Part of a small language model's weights: MLP 640 GELU.
MLP neurons of a small language model. Each row is named by its layer, matrix (up: input weights) and neuron, and shows model dimensions 32-127. Each number is 128 + 32 x the weight over its row's rms, rounded and kept within 0 to 255. Numbers have three digits each.
After each neuron's rows, "fires on" lists the tokens most often at its 100 highest values on Wikipedia text that the model never trained on.

L7.up262:102117074126122076146129153153113143131175134160105069111168104115097088145160128166128166111113075183113141106115128140148139075090108103125198207132158147067085113119146182128148161072104146101065166127096111088178200129129120095118139099153115128104163160103163112086159122113123066176
fires on: "m", "ame", " att", " cont", "p"

L4.up385:092095105147154137130113146131198168132123127126174125159119137136145147095126109113067137143114118090081075098064133186111097179158121146125171146116133141224103136140115202068145140102147119227144150183108172108156112097099143148164132152130132120129150109120071098136094111171074071108
fires on: "ort", "ot", "art"

L4.up397:091147198145100135175133147160135182113110142141135210087162084126129119182115144140117111128124124126160157131120167140129133147063117114111142151140148064117119137148154071153136139124151139089145116148203128120087071108155152096160145120116163167130152147110127124157058096175168105173
fires on: ":", " (", "a", "}", ")\n"

L8.up126:155136123111181124156158135114075174164141119164204140115180111096139107114098058161153130067141112120153073118106178143110162126160159155139188186075128103165159144123122139180142083068072141127063101099147106124157146084101120146110163164121069165142162124096130109101116100138176035124
fires on: "t", "v", "et", "ad", "ust"

L4.up88:163084174120142156144103109126125173142087150093149198080152107132130131155138163117073123112103163130108088144151105128139102120127097147143114105141129124166131150078143154116170128163137120104041111150161127187097104106122114164214178149128123148118147119076120149188082062188106105095
fires on: "am", "ah", "h", "ou", " I", "ac"

L4.up540:108145184106133099127130145144129150101178126134077158171173105163137119144129130149191094134118170124140137067130155144189174141117070148141146091113106098115091197141151108146128101071131117135136136157074210164162044108144140125178136090113049098137144176105130138133124119097129119118
fires on: "ary", " the", "ate", "ar"

L8.up290:120138096145226132164108135136123107165137135155134150147107119169109123105126145139138154146099159104153108118104148168090107141143030112050095125174153134113131151176139154179209163095100087109126163157161091085123138100075095097138116079120149079160160104105059139103111143133142055103
fires on: "ab", " comp", "p", "b", "cc", " ab"

L8.up119:090161103115123085113103166147071126169152149134145138193130175177116086109167129175106139095133123170075132121166148104140154085094124103145111157152143135137085117146150128149131162139114190149088124101077033043089154094102029130116131084214124110107143126145062112102090174158138113113
fires on: " comp", " sc", " p"

L7.up406:177121097132122156121093120196123135112102130184195133077094151111196122147146130179171172141168100088123119088127143123140164137117107104133101177126175135142138123135090159186117149131110094147098112123128150152124103150155159069134209091115138175171144124084155067110110094091164125167
fires on: "h", "ass", " l", "r", "ch", "n"

L4.up9:048106157121082142161137196153114140106039150141074151106169127139114087157116119205142161132173071124097074139134140128112145104121163119112163168126131102106120148107150105111167184147135152114101192176109139105108126096137120143131090182136155132141189147071155137118103094109110065142
fires on: " ", " (", "°", "4", "{"

L8.up276:162080080166157078080148116121171164126141175135101170187146088110122109136093129130090172149073152160065157087121123149153135138140100123109145197068115084159107123158099146154147094054099131188131150158132130131090147099070100164144141166135106086080148103195130116102121128177109080087
fires on: " cl", " not", "ot", " Y", " Sh", "ing"

L8.up394:178115106141137151103109166112146175148083147134118167147101165126124124123135116108155153175176119124091064132134178155127091111115149102165056103134118051150082127102123125126120131169109120145053193180101179103132152127113096087169127145155109166144163116099126135168090095109173086138
fires on: ".", "7", "9", "6", "8", "0"

L5.up298:110119182189154110162145100125171114125102120146170118138151170093167091128146116152126137186111160124180120081152081153166120127111112111151133077117098154167146192158140113125139176122102091141060128170130113072136142114033104158159146173121117121072096115109131142082142115214151089178
fires on: "8", "9", "iv", " also", "%"

L5.up435:139132112122085127166094172139120130134095145150176143117120102093192131186130151151043145116136114134133156130149166147118088110134171130142147146097143102138170141110159153153158141132164132102070092123115118126042153087112123077142131083122134149168147092114113168138126028145155112097
fires on: "\n", "\n\n", "ation", "8"

L4.up420:106102130107116113126163140105166114158099114159130077164147116137176160086071109103123177128097137135140083124087159198111128135165064146097100112193138151176107161146132177097153103074110121211172190151129124105180141148099156173132112097104091112110122162094085144100079095125114114113
fires on: "op", "ff", "ow", "art", "ubl", "ern"

L4.up118:106156097162140115169055149169122097175120121137158201127116132135122077150081155157138145089125087116139158044125131134116147173145152150120079126071137147223135115166119154137111170210112159145145092126136076142135078140068088133106115167129156130161133109144104081118091167144151113102
fires on: "ound", " comp", " app", "it", "ul", "tern"

L4.up151:152118179100138100111075085117152154133115120135142112144148112118108087072090024119042243069099142139110140135076182146194166151145096132140118121136130112152149150184173157132110128142146140182025111171157123094179072110129112145144110117129175167120127125131143129077113131109125130164
fires on: "ist", "any", "ide", " with", " whe", " pro"

L4.up20:120161140156098135137137070167216134134138128151151128191151094103149086105120153120034168131144130139079116142087207145143143118097053129123127090158130129169171149133134147207142113176145129142090135114127136111162086091106072137169056143152133109113133108096142100109117126113146081162
fires on: "pe", "ist", " with", "ition"

L8.up447:123155121104103144155068104227105122123114166139114156084122142129153148150113151138137109102118174103140121082108160115199080158114137123146101154168169149162114096116125191176139117124175092180090128145136083127101137095097139091138145094108161163136146106106148081151170136146087133146
fires on: " s", "n"

L4.up590:091081136156170143115068152173136159163131124076159092156101124132110086121170140161150131082114138088133042119084123176148147146113096151164093120123151135134088181147135133180192145151152117139127105195150122100114095092085133111176140108121119135108169154106079156123111124161131073146
fires on: " Mar", " Car", " Al"

L8.up98:082087151110146136108062165119127147136075145130116094133094156105123102111095130187153139143055109104119101157092169132121103115127163085195131149127138090158097116133108160155104230123138177133123155172074185121136090101125103103134080093148123143165149130127177168066138116146176096126
fires on: " S", "S", "N", "7", "8", " N"

L7.up241:120157089107102084136153153130159152167135131135210118094142118118096031133124133135116166077095118105141115070098111162202109173108143105089117176069112092158130125121143133142163142106119124138106111190128115048133201077112114075147101111125139092128147153105188122099102171172090127105
fires on: " J", "j", " Aug"

L5.up412:176122152154113146078144153117159186136045133160120126121126043114166125130090088159092200104157122111100104137112135106133150129105087149140067106154153118146142130140125151140173157084132103149078164139114165130161116102145139196164158101115143110144166096159141105074063057107142081141
fires on: "h", "am", "ph", "ah", "uch", "ult"

L7.up282:115152171138140129140126136124105152178123149125165184103155139121075181081138130201125196131074102174108103147084165161162110141170130112154188132116161151137131143107225141092076111174026150135130150154105098179105119065099126114123109112148120085084165109118154133096118159110158094138
fires on: " p", "p", "c", "P", "/"

L7.up510:099112118128097123167134157153139136133087137112089153144152117164120090123150083110115134110113138126146152097194111152109130083150131052136076134130148070165117187116113193097182141184115164123070125144066081134144117134125100115093070175187110139124137175133121149099074155138156117054
fires on: "-", "op", "b", "4", " |"

L5.up621:199140125185094079191158121154176171141104150186167128152157064152120121106108129107134148102107182132148134106177112105102141108181083140125187093127179110122122170132164133192204128086127123144071140118132109168149135159117126142156161112067126137106129182125157102130072127157114113148
fires on: "ar", "it", "ed", "ary", "ic", "il"

L4.up246:106065128165164123159155133130130119103138114133101134130172130091109106146126079178153140153082143172130185080105141141079124083147082077118161195088160097105128136143112197114130128062096133162157176145124139105118111101148164114156147130160075084136159144133139149111160108129108091140
fires on: " t", " T", " kn", " l", " f", " sh"

L8.up109:141130194118140106082084123123135162141072159152153090120108126093115092086091088149158202132156134141127045154153150151196151133103127103101167148119103105092118140142116104146186107142074099078148108162185114122107118097091098171123137124173101144100165045038169145153092097182086144106
fires on: " St", "qu", " de", "ud", "il"

L7.up108:102151163101110093050107147101110152134164140189172158119152165110159144090144138140167153156106149143107154141092132181113120121126118135131170081206100148148160167134120121105109102120128166113146195143156161172123110149159095113197119037091136130000158162090113187117104130075188100150
fires on: "or", "ions", "rom", "e", "ames", "en"

L8.up486:150145159122117172157094114182103209123092153137100201068077148079144152112124112133109140175146112135120145120112154109174147161076131169173104126138187122119105117176148112171164136137166122144139105161115097105108105077099129133171124187171135160170153101133080135114127092106217123159
fires on: "at", "ar", "oc", " s", "3"

L7.up223:141100141134107074126116145143145140150121100106176050073101167141123131073120100118070204139109172143083129139097127163170112131117159164073210174171137122141069087129122122102192097164068104138140130176109106141110173094095132139142149124146160134116202135168106144086136127120118057179
fires on: "ra", "cl", "l", "s", "cc"

L5.up448:131095141113123112142091141165150170175148150158110096145152125132133153124101134139152123135134131119070093078131134144135102071151093176150114105104155155168116131122229181166130169097131119188105154132159132159082093118110127180166153116120172109170149131081153083109129064129159109174
fires on: "at"

L7.up72:132106161102173096108074146145151148157121178115128121093139141166134139144105115111120132183139082108091068137112097143107124125101138154169108175215131153123154067175169165087136122185098116146107107139120131147161113136087119137138144089102085112101156021051061085172084112118139104155
fires on: ".", "ist", "is", "as", "im", "he"

L4.up155:120144129144086067155151110090133134107107150168111102097129114120162140086107111188065160169113135111114141118113144113103111139166120137133170157159095119207098199145145064097135094115092192083122101142122140078175111133108132180187169191138121133095106167112096120102104196146107121175
fires on: "ent", "ly", " that", "ob", "oup"

L7.up251:091112065184133164169084157113145100094093138101215088122126122157097091170145135152157149154123134193146133131126137103096155105152117109144181168123085127190117101167124145111125144152112169153151160147158128114098107135140097074159057096149145120160146113057152174101123162144128130098
fires on: "ound", "le", "ain", "ight"

L4.up177:110175106109149101096084160129143111201163126133169207143095146176158090125080171156093159096103046135105154075114146126134097157132132090090089159132128146181137106168086116163117186147091133125136128167154049101128125131054071108115128099152126117140158073147053080141083174191098124083
fires on: " comp", " app", " she"

L8.up625:124109182127082070131101126174154178133137128202135164112122144153169068150068101156120144105117102146128134067130124093135154104162120156190153123074168149132121122110145114139083196129137143161131116164114140142166109122134152157173174126135158163162145131067150118112099068146174107190
fires on: "t", "at", "ad", "ar", "it", "ell"

L4.up35:085092147120135123155108167183163154156128091110165110162110111175094084094129142165149137079123123120116037129091153121135173103150149131113090118062169131130093213121085146116163140101104125137136131177062070093166090087069144154162130087178071100093143158076131149081102152187133088133
fires on: "eb", "18", " Car", "uary", "pr"

L4.up346:093161127127171113143133108167125145124138113166164078133112139124185116087116133131178163161106084161158128147134133131164103107100111166128066153107203128131172134140111172181183243169123100128157141175156080174130067125116147094157104168133116096126046102110107164134117080140124099096
fires on: " film", "ay", "any", " was", "ion"

L7.up373:162192139078078124088118136087140132188062163107122069115145114144107141118142155140100147156180146103080155086087116135143108106108152139129105096095128131191152141144178115107125128114078115143111145147160202163134094103160110116162114134181178102125137142188185117130119116092129070164
fires on: "u", "a", "i"

L8.up344:141189165144094109070108119125182184139097146191113122050137070105133064181124072119113134117114168107100123077130142125160115119128124185150116123133139044129172104119180145085148151144109106126073104155169155179158135047137113172115159153143098103106138137137137136163128133171090114131
fires on: "a", "i", "h"

L5.up54:138145167121126086151098190185107102135125119117079177135173053115089177141152127153099140106199140126142137087108138182139146099132134149087087195135162121167112139157152112099202084149152153141164130155166049125184095132110143182142175156074128101071172109099163166153137095182111083100
fires on: " (", ";", " |"

L7.up477:147189095124163160148100126114065139154133137102140159147151044101156093155131097158104112127113171127180130116140113172177188205150024140173075157122131109157131155144159161098105116159123145134137071099205127168082101170095131078143182110086133104082124099114127131164083093127144137102
fires on: "an", "en", " M", "A", " A", "ill"

L7.up117:086140157137128105128144128146138139170137122150111176120200108135120115178085172132161128041092091130109141108069178132175175125106124095104097132122202152139163155095209098105168185073133141136099127150120176121102164086123133142159181172082188111101123083114109136132069114156082113127
fires on: "er", "al", "e", "2", " m"

L7.up396:182131119142097115161126148163113141133132175163119136152122109125175085188062112134150154122135090116137039125121178062114117132130156210153168124185167044132137151129157134153218156113130120118085129124123107096112110127100142152153164165104140141085139142099108125135057073143130096129
fires on: "ed", "ated", "id"

L8.up583:123098179053147109071128157111122106157152176139032116117092122087155174065074151182112167148151119158083121096147145174107191071133139078135101115125136158192129162187141169128140106156107128112114200154175130166175064152112116149098090131108184134092163052151094129102145117132133120121
fires on: "o", "and", "re", "op", "i"

L7.up577:148162088187111106098209136157152131151149117119106193123073136126115141127127177175037116073158114119092110161153103121123039111111154119143168168083139132136194126134146051141127100119149118153142114127113141096117132116065139109156184164147129143083134105075106117169129130197158145114
fires on: "e", "a", "el", "5", "m"

L7.up454:088138144077128129096133112130147152173076130118107147173144109109141115126120124172129165068095130094098146144135162103125219141173167161086195105135144134129115182175095130151125138122104137211194106115119125123174061107201109111192097088123163129108127115203157125071103096095157094118
fires on: "ed", "en", "or", "em"

L4.up55:152164113158185117148166130151142128170155145176146121134087155163141087161131109066173085142159142185152152081148167110149127145150138152139137089127175148150234137103120179168114163168145110113154141165119073139070082107051093065135141142117185091157145115127084121137151089138121150131
fires on: " film", "wn", " Q", " &", "|---|---"

L8.up165:106155081146123144127146173164159133092112107173104169133188104148162071180157161143107106118186153163141109120111182135099131150106097163148144119129088066183105159152152093117163185153128187187108163171103134161106101154147084068112098117123172107111145138102104150182145054094217132153
fires on: "ess", "er", "^", "ed", "ous", "al"

L4.up559:166144125148120122169142121099195122143148159155168100173146105085190109137114086179120197156111132110143123101134133181229135103098108176182099100135202117191062139164118123122202161128119149167108142183165091132140104120153092104168111146129138088099059140094154109108156153120147084149
fires on: "iss", " that", "qu", "ore", " de", "ly"

L8.up605:105107120094174099188103136160149112135131107118142194093157122121102105126142085138096110101125141163118124097107109120114106163123127124198089134050132118150136166138150138117126132127123131117122089155104097113197113077078094143177140119178112156083158124097114126109137123188127128105
fires on: " T", "b", " B", " J", "r", " Col"

L8.up17:085124177150162104030135136161127169152154119131128105089137168176156137108115106172156160145078152133162098163104145145102153097126046089227101120134165140084090152122151117108145138125071132145126153147095105148092154100115188138172145088058091092080150151153091147091147110131133095205
fires on: " ex", "In", "om", "S", "s"

L4.up140:127181094134160163096114116133155110117123109131131122127186178091160098142111143121091132146158182126090102180058113144107167149076139094078139120122154106138164126123121117169092110149078114141070143119159119073200124110086096161177090161112096085038100139105065095124127074077118152175
fires on: "ide", "ist", ".", "ue", "ect", "er"

L5.up473:130088144104173147094095145162155187153196137101055154148106100109118105210096106200118099169085130107117116066151171167096137148131086143163131107164152114113120186111127226168145147104095161099130119126072109132093152076065118135110125125116125114134141168090136127122123105153069091060
fires on: " the", "-", "f", "F", "ust"

L4.up259:145088203128129125102131176144110160145142132125109143128111100094137124171142109121164118111090148099114121133083132173117113096132159155142087175146120144154132142084116181128193139107111113159050131156096064087149141109132168155169181148102119131129153094055111180139128062183165090137
fires on: ":", " |", ";", " /"

L8.up589:110106102137080154094128142098119113108074125195087104147051136159145122120086135152155134164109109145110106179149119153181194094117144124123137127110117111202084182108137148177119128123156120092089143152109107095106103121077167174123090154141098173168136155095159063128084165123178145068
fires on: "st", "id", "ud", "are"

L8.up603:157122129165139073125176136188154139091129133114065082156134140127111110148177128114126141173093168177110123159137096125116160138120104133140086106135129120120126149189150071110224151086113147204149149134148153174112097117152120109172090048079138163117139112134101142112117126139143144221
fires on: "ed", "om", "ag", "os", "ess"

L5.up350:097110132128222176135133153155146152164080142160162125062203111126149120136150134138088147137107137103183148168125132179115130114113069105175120129150126061118103136156111144095131138110123131149156176163158124098042138135134147073164105118091148112097167082177076181130095116170148059191
fires on: "is", " ex", "ex", "S", "x", " im"

L5.up357:164118179167096128135117127163156201119121172131118151126166080139138112136078107152119161119092151144123121130118163200145116147153098094138127139150102098146109176109120166111166128110115145166069175187147145123165123106085097155188119148153121113104126119128104133175093060185162092134
fires on: "-", ":", ".", "T", "ation", "9"

L5.up338:114139075151097116078120155103109151110147146193132100163128173108171030137150069119116130103127069131076155121151107115133135122089102126127149215115137097142086122107110184159151164097139126130117170149133130116151159122109122123139203128125174151109163092167123134141075069171088083098
fires on: "pl", " Pl", "urn", " includ", "|---|---"

L8.up260:119116131170109133186122143180127150205123107162114128126143119102061107151161099122141158082113136090055119087152113147158168195130108146127157092116141124139070169149087168108204122108154104157097120127115069121102116119056078176154139127124110102071130084158127140107156115155120100056
fires on: "b", " L", " the", "ro", " B"

L4.up299:101070139105160168169140151129144108128081115171108104086150127191138145088102117169161160143175143156155157184121132167116099082112087098137077138136124125158121253178087128093140114126140126171180166182159151108103084132095131125132120116134077073176134153138127164072073118119155127114
fires on: "ver", "ater", "ber"

L4.up626:134239081174110108162138143165143104154120115139192072180211099135102131067113182097131157062114105172174131100051123179160108147173097140108173098157133114138130119178140097139155144125154150195105129114169096089163134116138137067156135075089156155140134129140110143118113144144087116130
fires on: " comm", " Fran", " comp", " dis", "ational", " Com"

L8.up563:131073116118139113075103136125163176175157100165091177129107179124188112129128110145107151153135095117143099081094078143141087124120129194134145136134110099119113148146125141133139094132138111124111087144119153138153131121109126148161183139127147115019148059131060092139146109126092154125
fires on: " Th", "om", " th", "y", "it", "olog"

L8.up539:152193115158112144121109124162136149125115140145161153142155171130098095191091089129142094062054127093095069167134173098119146145137167191141143126121153115124088144100184123161122126134154167151134083165054130156114140106135113110163119102167169163123143126102138153110134144133172074161
fires on: "ed", "0", "3"

L4.up613:106112161131117151163126187156112170125133159119121205124108093052163104211102162145118113149103134117131139139104161154061092128113150133104092079097112118153153105122117137117159205099153113116072169134104159098091125070154151144185182125103152129137164145093102147146117116157143064138
fires on: "°", " ", "N", " /", "4", "a"

L7.up625:143162184140173083129108153122164170181183127189152120157160139111153127085110125151125100120114158113115102069091134146170083093143155154101178142092127159147112121120179144151083106130124155174089098101100135175074205093082097138124146090143160105166140132171198105124154059161128122137
fires on: "p", "o", "t", "qu", "ad", "at"

L7.up30:149103189155141118167102114178145125157171125142077135170137141160114163110146123128167122120164183151132096094113097197106119110166084175111152075139151120151100147123148180153123138125038148154115145112126120141112120107129131123133124132072105151122148119048134170122117126130084057100
fires on: "n", "amp", "p", "ip"

L5.up461:117095170161127133118103153156110153124114149201083168113138135126178135172104150156184147145128130135092144076113148174115173156105101153090077200157140104138106131102134127140200113167111119076097152155179111134085055173124118107143168159071144100136161121137148136104063076135141099107
fires on: " is", " (", " =\n\n", ":"

L7.up595:179125119158114103125135132148132145160118152112118142178139092119112071144051175150170142050133091133134136112129122109077165058144157150101125110103144122152166169156137126155132157082112160138103134120160127137151113127111106177173173139190135164131133153094186104130082092123137057150
fires on: "t", "u", "ing", "v", "ic", "g"

L8.up496:152133150117087107072144172210131159171142139119090192131138132094134072124133081218177106158137094131159127136152135090148142094107101129141134058152108096131151172118111129108082115170142160110123157110166141171114105113112064118147158122133174134135141143119133122115081130143068104098
fires on: "t", ",", "ions", "ed", " and", "e"

L8.up73:121144155110106135157116158158108127163130117135154143149133076088169121107113127193127165054170116141120109086128119176166073102094133076107113122104122097158096155131130083168178058055142176134151180168178122075136133103072167149094134133121091100165160105125206122120078160142105069153
fires on: " ch", " ", " Ch", " Aug", "al", "j"

L7.up484:085079130097142137099092165059203150169144139144145133110101126129192104116105150119100144131149130145134105128111138174133125049146100054137127158122135048102116161140067120128124139090145107119086141181127144115171064139091111149163118188154087080073160095085069153170145128153174104083
fires on: "he", "ild", "ff", "ip", "are", "195"

L8.up626:139191133110104110150074117186149140148063160098111134089167065090131085205094130117101163108186118130131058102111134162158098170123090177111111115147149140118146132140166230153159139075116170122112094131177089123135140082069086115150161139114139179118136112077169105133119061139096125177
fires on: "-", "is", "r", "f", "en", "at"

L4.up521:093089136172123076106119168136117126173131142161080120159219156118102046111124077147204132081120114174095163118086107164114129102100090170079123148152160122091061141167210090147135146132118143140128137146112116128093143121145102180176110100092195111129181088125150131157149103137100076111
fires on: "rib", " serv", "pl", "amp", "ubl", " includ"

L7.up389:168162133210163059163119143118100138150110114206139164083175097122123152100129143120068142143123124177074121110119100175122101078113123131113088103119122090153136137158118075120072174138147149208143123121176136119148153137104047100176158180155149136083136150101099079135152132128201086146
fires on: "ent", "r", "in", "emb", "ess", "ans"

L5.up220:158155173124085115128111139143097159113086128138169169126165147122211175142123162112102133109109151146088140208142193137158077150131133103144161111169116123144118149132157124138170114131125159136121112126150142150099116113137059117157156044151140131109151162136092150144112066135158136134
fires on: "or", "ation"

L4.up277:118170089110108118145097166171160129201136123127118106092125124170098075147134170145142144122166122135089136056152144177145145125107125161062098134110133101123114136101169131191158180121129132118121116167120120111126135082103082130157065059130114112152141145127083166135133123111106088150
fires on: "ab", " o", "ib", " comp"

L8.up108:127137109143150152131123143149189160137100111131138123047085096122093106155132111162119135106145118057117128112152114133126129142118136169131191156111090087141149176087110164145186175119144098156060124158142128164173137102135115120125176136128105116119144147123135167087102088120153131237
fires on: "v", "id", "us", "ter", "ell", "ad"

L8.up140:118129122089133125097138133090143163122112145128084097068159130125127066072070071164112148088136078117125157197126140154128150138059141118190110180122101084078122130124073138163122151126157133157121118158106169068144150106167101152179180061136141080128150185157135130161138146121121067178
fires on: " r", "t", " se", "ers"

L5.up237:146150105142095150160139149143101171112113147156130193131133109089169060146154131147110132098175093149154187104156138159107091144100122091143162213102139059118102092139099085150220155148160146106096148146171132135078115114136142105197146140157121112144153109106117155122083098132178094207
fires on: ";", "}", " m", "ies", "a", " ("

L4.up308:134158144152089102119096120114140131111152110202109113111103141158152094117100084138088185134090162103147097155087141160147135084155084151108121085108132130172127155122118135140177027098082143211102119124145105091143121141141084125192125137135187095083103139114135080165129127150107115158
fires on: "ly", "c", "ov", "===", " se", " that"

L8.up465:056166186121165098161124168129058120127156097156148146082125094170143114113130094175142128145117101172156125155118149111152102083120104106177122126116134104175093171125130054106131081155141150114120139099137128127115149098142125155116112118119086149116180087155100097101116140137167112130
fires on: " att", "ist", "are", " also", " cont", " "

L7.up441:151136175133151136076147125141117125124078144119083235105105175120143143106094125165100186149168138131154152091175068139062119132157165090146099093126115124185146166152099147162077157157147120143105199122138180133134106125092134129154074101102163147116136132052135104101084139113105053173
fires on: "y", "t", "ut", "e", "en"

L7.up522:149058116170093104113073151114138145126087156168194117130059165140094106118087107112127151080110149151073136115138079156120109110168113113184180133136175146151090141141099187146196133168078152078092138126097136134136113151100137097149165172129103142116156074072141132116158118102131103057
fires on: "n", "l", "w"

L7.up482:176099125150101124095130139130102182121132117138134142088077115101182127102114104186117145133185110163145120125161110126121096102133099100206105127105123165177147120116137217158144134155118171083079091120145171162050115128104098103146126113102124185161136117074195110075134078138138118125
fires on: "n", "ish", "t"

L8.up629:194100087196165125135106124186197111147185160167127157130188134110140131142095122138128109111146144171116168109144132132077122128151160095190102084114152072167134129162125118157168158120122113153045121124159069136106171153117091144138193145128112098153146158114092082102138088203142127149
fires on: "it", "ment", "ent", "ity"

L4.up553:137103106095124133147089129133142164196163116112121122158154167113141184107099044154099158116153094157042075112095090134069084135162115163138168147103147183153092150128185199140114085137128148207129174161098169082163145128090116173147109168201117080149132090135079097082087109132165058128
fires on: "lect", "ect", "ent", "ot", "ct"

L8.up343:124139135113097021120070146108103128128133143122098121136116110168137143186099197161116165137102110156136146094111153152147130138106166104169195166116123162133119105222116177128129236114131116141135148135114109054140106061098127098097105135070116076107156169142128116141156135093138126135
fires on: " g", "ok", " be", "ame", "P"

L5.up68:109150149106120141142103166098138129164115121105231115138139096167124146075178093145146145115095125095082083178118170124101044114134096104109138169170142145115122173091114197107137185118087118115060142164090081133172159133131085103115105089174138068099171125099126183094134163130198089186
fires on: "-", "196", "=", "197", " Ph"

L8.up4:166155110136063121072099123153182174141152090153158093127151104106090070140144115139172107091096122112127116099135110087154102180140168187097136074086093111123165162132171126129141165075102152129148117129121158141140103114087117105147173089182080137121145158136088149120148116117170137172
fires on: "a", " a", "r", "er", "ar", " Th"

L7.up553:098100096149184138094116130169130123069129143124117072076157147134163173128119107171198166175168139135147141085126122133167168133076087114163133182102093167145099167107144073079122126123102139173121165188151183127097124185111136162143074123114109080151164121065146144128088116160143126166
fires on: "oot", "ight", "ater", "ear", "ound"

L7.up449:093094117136155092159118135146115127102129161144091210118142124150100133142162136137130134165111169172126146122104099131154093181097103138182124171095120075209130132140149109100140123178125110198141123162128161067159075162075081118156114104108103070169144095174073160070122143176111145125
fires on: "ater", "it", "ov", " =\n\n", "ber"

L7.up423:156080104157120141117146144143239137090163143140127152184129088142175126154122115161170135154146122158147121112162127107105185146160081080107143096094115139145095157152206131153126137101107169144097159124173149146132087125126098108156125084118119078152138150144107090054068108114166126165
fires on: "ary", "ished", "ish", "ed", "ate", "art"

L8.up122:115186134138122099108148120150166178153176131125122124104225076119100113111147103160068175088077094127141176114115083142164112158123067143174169133092126162119073173153118071130110173091128206114140090141164126086090142099151068085164159156123170123098127107165121095142070134169156120164
fires on: " tr", "s", "r", "ans", "ing", "att"

L7.up224:159102128101146093164143128129146110139100120120143147139106111167106120113126198169210128128089145152131065111087118157151073151171104131051099134131156144136112118145209172193153127130078159121122176156108139129123170122156138134113111035097163120104169058063149154124094122132137066214
fires on: "c", "v", "f", " Dec", "p"